Weights of a small GPT-style language model, trained from scratch on English Wikipedia: 2 heads of 128, 19.5M parameters.
MLP neurons of a small language model. Each row is named by its layer, matrix (up: input weights) and neuron, and shows model dimensions 48-143. Each number is 200 + 40 x the weight over its row's rms, rounded and kept within 0 to 999.
After each neuron's rows, "fires on" lists the tokens most often at its 100 highest values on Wikipedia text that the model never trained on.

L2.up100,83,179,202,187,262,160,223,173,175,211,217,225,185,188,166,139,249,242,163,161,166,253,176,156,157,188,234,216,215,215,240,206,211,186,286,226,192,242,210,218,227,170,289,183,200,212,256,148,168,241,235,206,215,204,223,277,251,223,167,201,155,143,176,253,236,176,196,221,255,187,203,196,228,186,180,115,207,203,155,269,195,164,233,193,169,227,149,241,208,250,216,197,206,236,311,235
fires on: " al", ".S", " vol", " Val", " arr", " min"

L17.up834,191,152,237,273,178,286,205,115,158,202,189,228,176,215,195,183,255,174,188,221,218,235,194,192,207,165,258,231,217,182,172,310,201,203,144,216,163,216,193,170,234,274,245,176,149,215,206,251,151,181,183,90,233,181,250,148,240,155,197,175,234,165,162,216,186,139,237,237,217,165,212,150,179,247,250,170,209,185,180,154,181,127,187,162,145,306,246,136,222,217,276,189,168,182,186,162
fires on: " s", " al", " sl", " S", " t", "iz"

L3.up940,172,217,215,225,249,202,156,211,175,197,198,197,193,141,250,200,229,222,216,216,204,267,217,256,140,191,185,159,254,219,230,129,236,231,199,133,274,232,217,163,195,153,248,210,247,209,165,197,160,205,147,251,153,272,202,212,256,172,202,176,273,167,199,197,168,258,163,230,141,257,223,175,235,124,184,187,205,217,302,200,166,269,257,201,246,265,197,177,188,228,197,290,289,153,204,158
fires on: ":", " an", "),", " +", "=", " the"

L18.up62,173,231,198,152,219,274,220,142,206,179,141,179,210,299,228,190,216,200,201,179,194,164,222,256,242,227,120,209,228,231,153,166,188,182,188,206,166,187,205,222,201,151,207,247,171,210,235,208,193,196,149,255,184,173,172,221,131,177,213,177,154,151,208,214,144,195,171,143,237,170,266,213,174,200,176,253,127,173,176,159,161,179,226,268,224,122,179,232,149,179,217,276,207,115,237,191
fires on: " ", "1", "9", "2", "l"

L14.up549,144,276,124,220,189,212,216,190,254,285,199,208,247,182,262,225,239,226,200,191,180,164,243,200,180,133,217,193,170,239,202,211,205,211,157,158,145,119,118,223,220,237,141,206,237,232,215,244,146,293,178,183,197,209,176,244,173,244,167,250,191,272,226,190,191,268,219,197,189,263,229,214,185,167,265,170,114,160,131,228,224,288,267,200,211,207,231,239,192,221,226,142,269,256,147,155
fires on: " p", "ed", "se", " b", " m"

L16.up171,157,231,192,100,222,272,218,238,154,249,190,229,236,183,209,302,108,267,118,193,280,172,101,256,210,243,199,210,131,279,112,187,195,260,243,174,188,165,271,287,163,185,183,211,237,261,191,199,204,206,186,178,235,215,174,208,219,184,302,215,182,139,218,239,245,253,205,210,188,257,245,257,187,225,203,216,172,200,169,207,209,203,188,252,222,220,130,197,266,219,139,210,260,174,288,235
fires on: ",", "|", " f", "f"

L7.up925,67,180,210,221,232,186,179,147,295,180,217,179,178,139,184,206,246,240,173,181,149,201,247,227,246,144,177,195,183,239,177,231,207,194,195,163,149,237,157,181,227,208,138,209,260,203,169,231,211,278,207,136,168,211,233,207,227,192,223,253,202,200,193,222,137,311,184,210,264,189,251,197,235,178,232,172,164,142,240,174,222,215,192,238,132,134,240,273,118,272,107,218,170,189,158,219
fires on: " c", " p", "ood"

L7.up699,225,239,185,222,256,202,198,218,227,192,133,211,270,168,225,146,274,179,226,235,171,218,207,171,162,164,163,280,187,141,220,156,243,180,240,172,143,224,211,187,229,171,237,224,199,180,256,150,194,200,221,144,178,149,252,216,274,265,181,219,227,223,198,244,163,240,189,181,201,193,223,252,199,228,204,175,217,226,256,162,203,197,186,245,173,240,191,196,226,244,252,198,239,248,260,204
fires on: "ol", " min", " col", " var", " vol"

L14.up941,138,241,246,113,192,250,221,217,216,177,206,212,164,235,176,157,274,226,198,196,181,179,241,194,160,230,217,207,170,140,122,258,162,188,214,179,187,188,239,238,188,171,185,170,207,245,229,299,178,231,183,143,155,217,148,194,235,71,166,263,180,185,168,171,236,233,191,165,220,198,101,177,212,243,210,169,175,216,99,129,176,142,151,207,161,263,323,281,295,198,189,235,213,194,213,159
fires on: " S", " s", "y", "ro"

L16.up423,266,153,189,220,263,210,199,149,204,191,207,245,200,226,230,164,130,197,142,258,207,139,215,243,184,227,156,168,237,153,128,163,274,166,256,184,150,199,245,210,178,189,166,174,262,166,171,211,204,202,228,150,289,197,204,203,208,182,217,222,173,236,271,188,130,245,289,210,190,196,232,193,163,163,154,162,178,207,107,214,252,192,140,227,215,261,300,273,183,214,208,222,275,172,172,208
fires on: "9", " ", "1", "im", "7"

L14.up894,269,133,214,211,216,239,150,276,171,194,206,164,166,269,164,167,178,210,198,226,246,152,174,206,225,175,176,184,232,273,233,161,167,162,156,204,167,274,213,166,119,221,216,216,189,235,168,188,166,160,129,259,240,198,101,171,99,176,227,184,143,190,244,229,168,165,202,214,219,233,191,152,113,196,251,137,162,105,180,271,187,198,250,168,220,216,202,228,218,253,253,162,229,272,135,150
fires on: "0", "1", "9", " W", "p", "CA"

L14.up944,193,232,191,155,166,147,242,200,177,189,252,220,201,219,167,239,172,330,216,181,232,172,195,200,205,204,179,138,170,318,181,184,208,194,230,202,111,181,159,171,217,244,254,168,235,231,274,150,165,194,193,231,236,173,163,180,199,232,196,173,225,177,210,260,258,204,180,190,255,247,295,246,250,215,173,184,181,225,265,176,184,169,174,195,119,190,214,228,212,239,185,194,167,146,237,172
fires on: ",", " of", "f", " and"

L16.up505,270,198,215,236,185,200,209,252,243,195,189,208,186,201,213,165,180,196,227,152,240,235,194,279,276,171,250,207,279,213,200,206,215,257,156,273,175,222,128,204,151,233,257,243,161,244,173,209,203,213,181,183,174,271,160,138,217,225,143,176,169,182,205,147,204,157,134,216,269,234,177,207,180,224,156,149,155,215,205,166,226,132,145,222,201,212,179,136,195,213,259,159,257,283,108,233
fires on: "9", " ", "2", "0", "1"

L2.up768,231,139,179,249,203,110,187,192,154,187,154,213,200,142,202,219,188,156,210,151,151,183,150,232,203,211,285,259,221,224,204,193,191,205,253,189,157,235,211,197,213,221,180,288,142,213,183,217,201,274,194,161,209,184,210,157,182,171,132,165,205,262,138,209,192,189,257,155,288,209,242,197,182,198,190,194,210,216,277,185,182,224,161,190,204,268,232,171,128,236,198,182,195,265,227,161
fires on: " rel", " bel", "rel", " main", " pat", " associ"

L3.up218,244,185,225,192,240,198,148,166,185,225,170,274,271,171,132,214,239,206,253,239,235,228,233,298,218,256,234,153,129,241,201,262,119,224,190,187,173,210,261,173,220,123,257,218,178,178,217,159,205,169,221,201,194,206,183,187,208,224,215,170,234,207,174,194,231,246,214,208,216,303,176,214,176,221,200,224,154,194,293,292,157,232,241,211,190,163,190,143,172,238,190,216,175,133,203,235
fires on: "out", " dist", " par", " same", " above", " Succeeded"

L3.up43,161,169,220,246,147,248,197,175,167,111,292,222,228,158,200,194,222,237,203,156,242,174,218,182,189,192,170,229,126,228,184,189,191,226,218,169,262,192,154,159,242,208,217,196,232,217,147,126,167,199,238,189,163,293,248,227,183,240,165,136,247,186,210,132,211,176,156,192,165,239,214,218,218,207,165,193,251,209,218,149,217,221,134,269,274,239,216,226,123,284,141,257,182,199,179,219
fires on: " School", "ay", " Mark", " station", " program", "ak"

L17.up987,248,150,178,168,205,218,221,226,228,143,216,214,167,187,117,200,140,155,185,188,197,184,167,202,232,157,197,229,270,206,195,115,173,88,166,252,178,218,224,129,219,247,148,203,247,164,161,244,237,133,229,146,253,166,157,226,226,180,251,131,103,240,203,226,187,233,248,218,284,226,244,203,187,176,199,183,155,208,209,275,162,148,247,205,237,149,222,265,263,211,212,163,123,223,194,134
fires on: "1", " ", "8", "9", "2"

L18.up129,247,226,194,231,230,213,164,277,160,190,215,184,201,191,223,206,197,199,192,199,211,229,180,166,206,232,171,146,109,218,171,231,192,175,161,223,191,222,271,131,241,166,202,238,228,231,215,150,155,206,147,161,227,201,222,173,231,196,194,231,211,246,244,198,218,231,170,124,238,257,298,261,256,170,195,238,196,199,128,177,158,165,191,243,181,230,238,148,179,192,172,214,251,306,222,252
fires on: ",", " where"

L14.up1000,208,233,231,230,175,206,249,209,208,236,190,229,147,178,243,231,130,252,210,174,170,238,201,185,185,248,165,200,245,249,192,178,219,280,226,199,230,162,158,180,234,195,238,213,193,274,143,182,223,153,224,283,202,231,224,295,203,221,168,158,243,217,245,218,157,171,226,180,167,218,251,213,224,175,220,195,150,220,226,205,170,220,217,177,261,173,140,145,189,143,153,228,212,225,181,191
fires on: " the", "0", ":", " and", " of", " with"

L16.up898,199,195,133,175,157,270,197,225,125,230,218,215,192,205,141,192,235,181,201,170,191,254,226,240,244,262,130,156,211,243,198,188,240,138,180,219,247,103,220,150,198,276,227,251,147,175,123,192,150,184,199,220,207,198,134,219,152,197,230,163,173,144,260,238,205,228,175,227,240,131,144,204,183,240,171,212,185,192,151,170,183,159,199,267,222,186,132,180,177,178,222,185,217,193,163,214
fires on: " ", "9", "1", "0", ".", "8"

L18.up327,244,134,207,178,211,230,272,218,163,225,226,244,221,234,178,184,184,226,203,208,186,172,206,229,193,196,244,126,252,195,215,161,303,203,269,179,212,226,241,140,173,149,162,198,217,129,206,149,164,217,126,166,209,181,141,193,100,128,214,184,179,179,183,196,185,204,192,250,165,165,187,189,192,302,169,163,142,196,181,287,200,173,163,271,137,205,205,248,288,119,247,204,168,160,128,220
fires on: " ", " a"

L16.up667,183,290,291,178,136,194,249,279,173,204,117,251,124,178,182,163,184,215,269,148,163,244,177,143,247,226,195,236,174,175,213,235,186,215,166,117,240,194,244,143,133,160,204,136,178,285,176,290,233,197,148,199,220,234,250,219,204,194,218,217,163,247,216,253,185,258,192,238,201,230,181,201,233,179,192,220,178,196,164,243,248,221,193,168,201,207,218,224,243,152,224,161,179,138,207,86
fires on: "1", " S", " his", "7", "3", " s"

L7.up710,169,203,235,226,256,180,222,177,182,270,237,195,293,234,224,201,191,295,185,203,167,164,188,219,209,181,191,200,156,257,196,189,114,206,250,245,241,207,165,209,244,227,235,220,182,181,179,231,158,154,161,192,185,242,239,254,191,187,176,173,175,217,115,195,210,211,205,261,147,219,200,214,201,201,257,173,182,216,311,207,199,169,160,114,251,165,161,214,211,115,145,211,222,202,221,180
fires on: "ly", "8", "7", "6", " as", " life"

L3.up357,212,295,224,124,241,223,145,236,207,323,145,196,249,215,219,264,163,223,166,214,182,211,192,222,208,182,207,262,192,188,227,219,294,200,260,246,177,259,189,214,168,175,209,209,252,244,198,91,205,212,224,206,228,238,190,210,177,225,172,155,134,235,175,225,207,158,234,192,217,246,212,201,216,272,252,172,167,198,184,152,194,145,190,169,195,162,141,161,152,222,183,157,124,206,200,204
fires on: " att", "igh", " sw", " ad", "^{", " sign"

L7.up962,101,232,157,142,253,205,175,186,225,196,125,196,241,184,255,250,225,254,209,134,183,203,275,214,182,185,205,190,192,257,131,220,292,215,206,270,196,256,101,158,223,157,196,242,161,142,242,217,219,154,233,202,175,161,162,205,199,251,253,125,218,215,250,235,88,246,193,155,232,202,164,201,224,204,118,204,201,189,188,172,192,214,258,193,200,243,205,215,194,227,176,180,178,193,151,200
fires on: " L", " l", "L", " |", "Y"

L3.up240,217,222,256,210,155,172,206,235,253,269,165,209,189,150,142,222,194,158,203,188,154,232,230,220,221,245,220,210,247,221,254,92,192,243,251,293,157,287,173,286,221,259,186,302,269,228,196,170,256,205,211,191,200,207,175,172,205,240,168,227,178,168,182,201,183,205,234,176,264,230,221,205,221,203,86,152,205,249,245,188,204,182,196,193,194,189,162,188,170,217,109,188,183,136,213,231
fires on: " un", "In", " out", " att", " ad"

L18.up39,165,201,252,210,283,161,202,215,159,175,196,181,134,192,254,144,187,227,159,173,194,214,229,252,111,159,189,130,243,172,217,163,217,193,173,147,278,170,167,139,276,157,149,237,171,170,219,159,210,267,178,123,260,208,212,149,101,205,192,218,158,222,149,221,202,177,181,219,196,161,249,134,227,216,201,242,243,125,193,233,192,205,266,231,174,154,212,224,192,153,206,196,200,246,182,228
fires on: " B", " (", "ed", " ", " T"

L17.up813,258,290,164,153,147,266,306,244,215,253,191,270,196,150,205,231,177,229,168,146,214,225,151,148,200,258,263,223,157,186,180,216,186,226,164,209,213,226,155,217,168,208,255,263,151,212,184,167,163,122,105,219,154,159,218,185,228,179,218,202,157,232,140,161,164,188,168,233,164,164,142,198,182,170,181,240,184,223,220,260,93,145,201,189,227,200,131,201,198,263,182,277,152,217,155,188
fires on: " ad", ",", "2", "4", "1"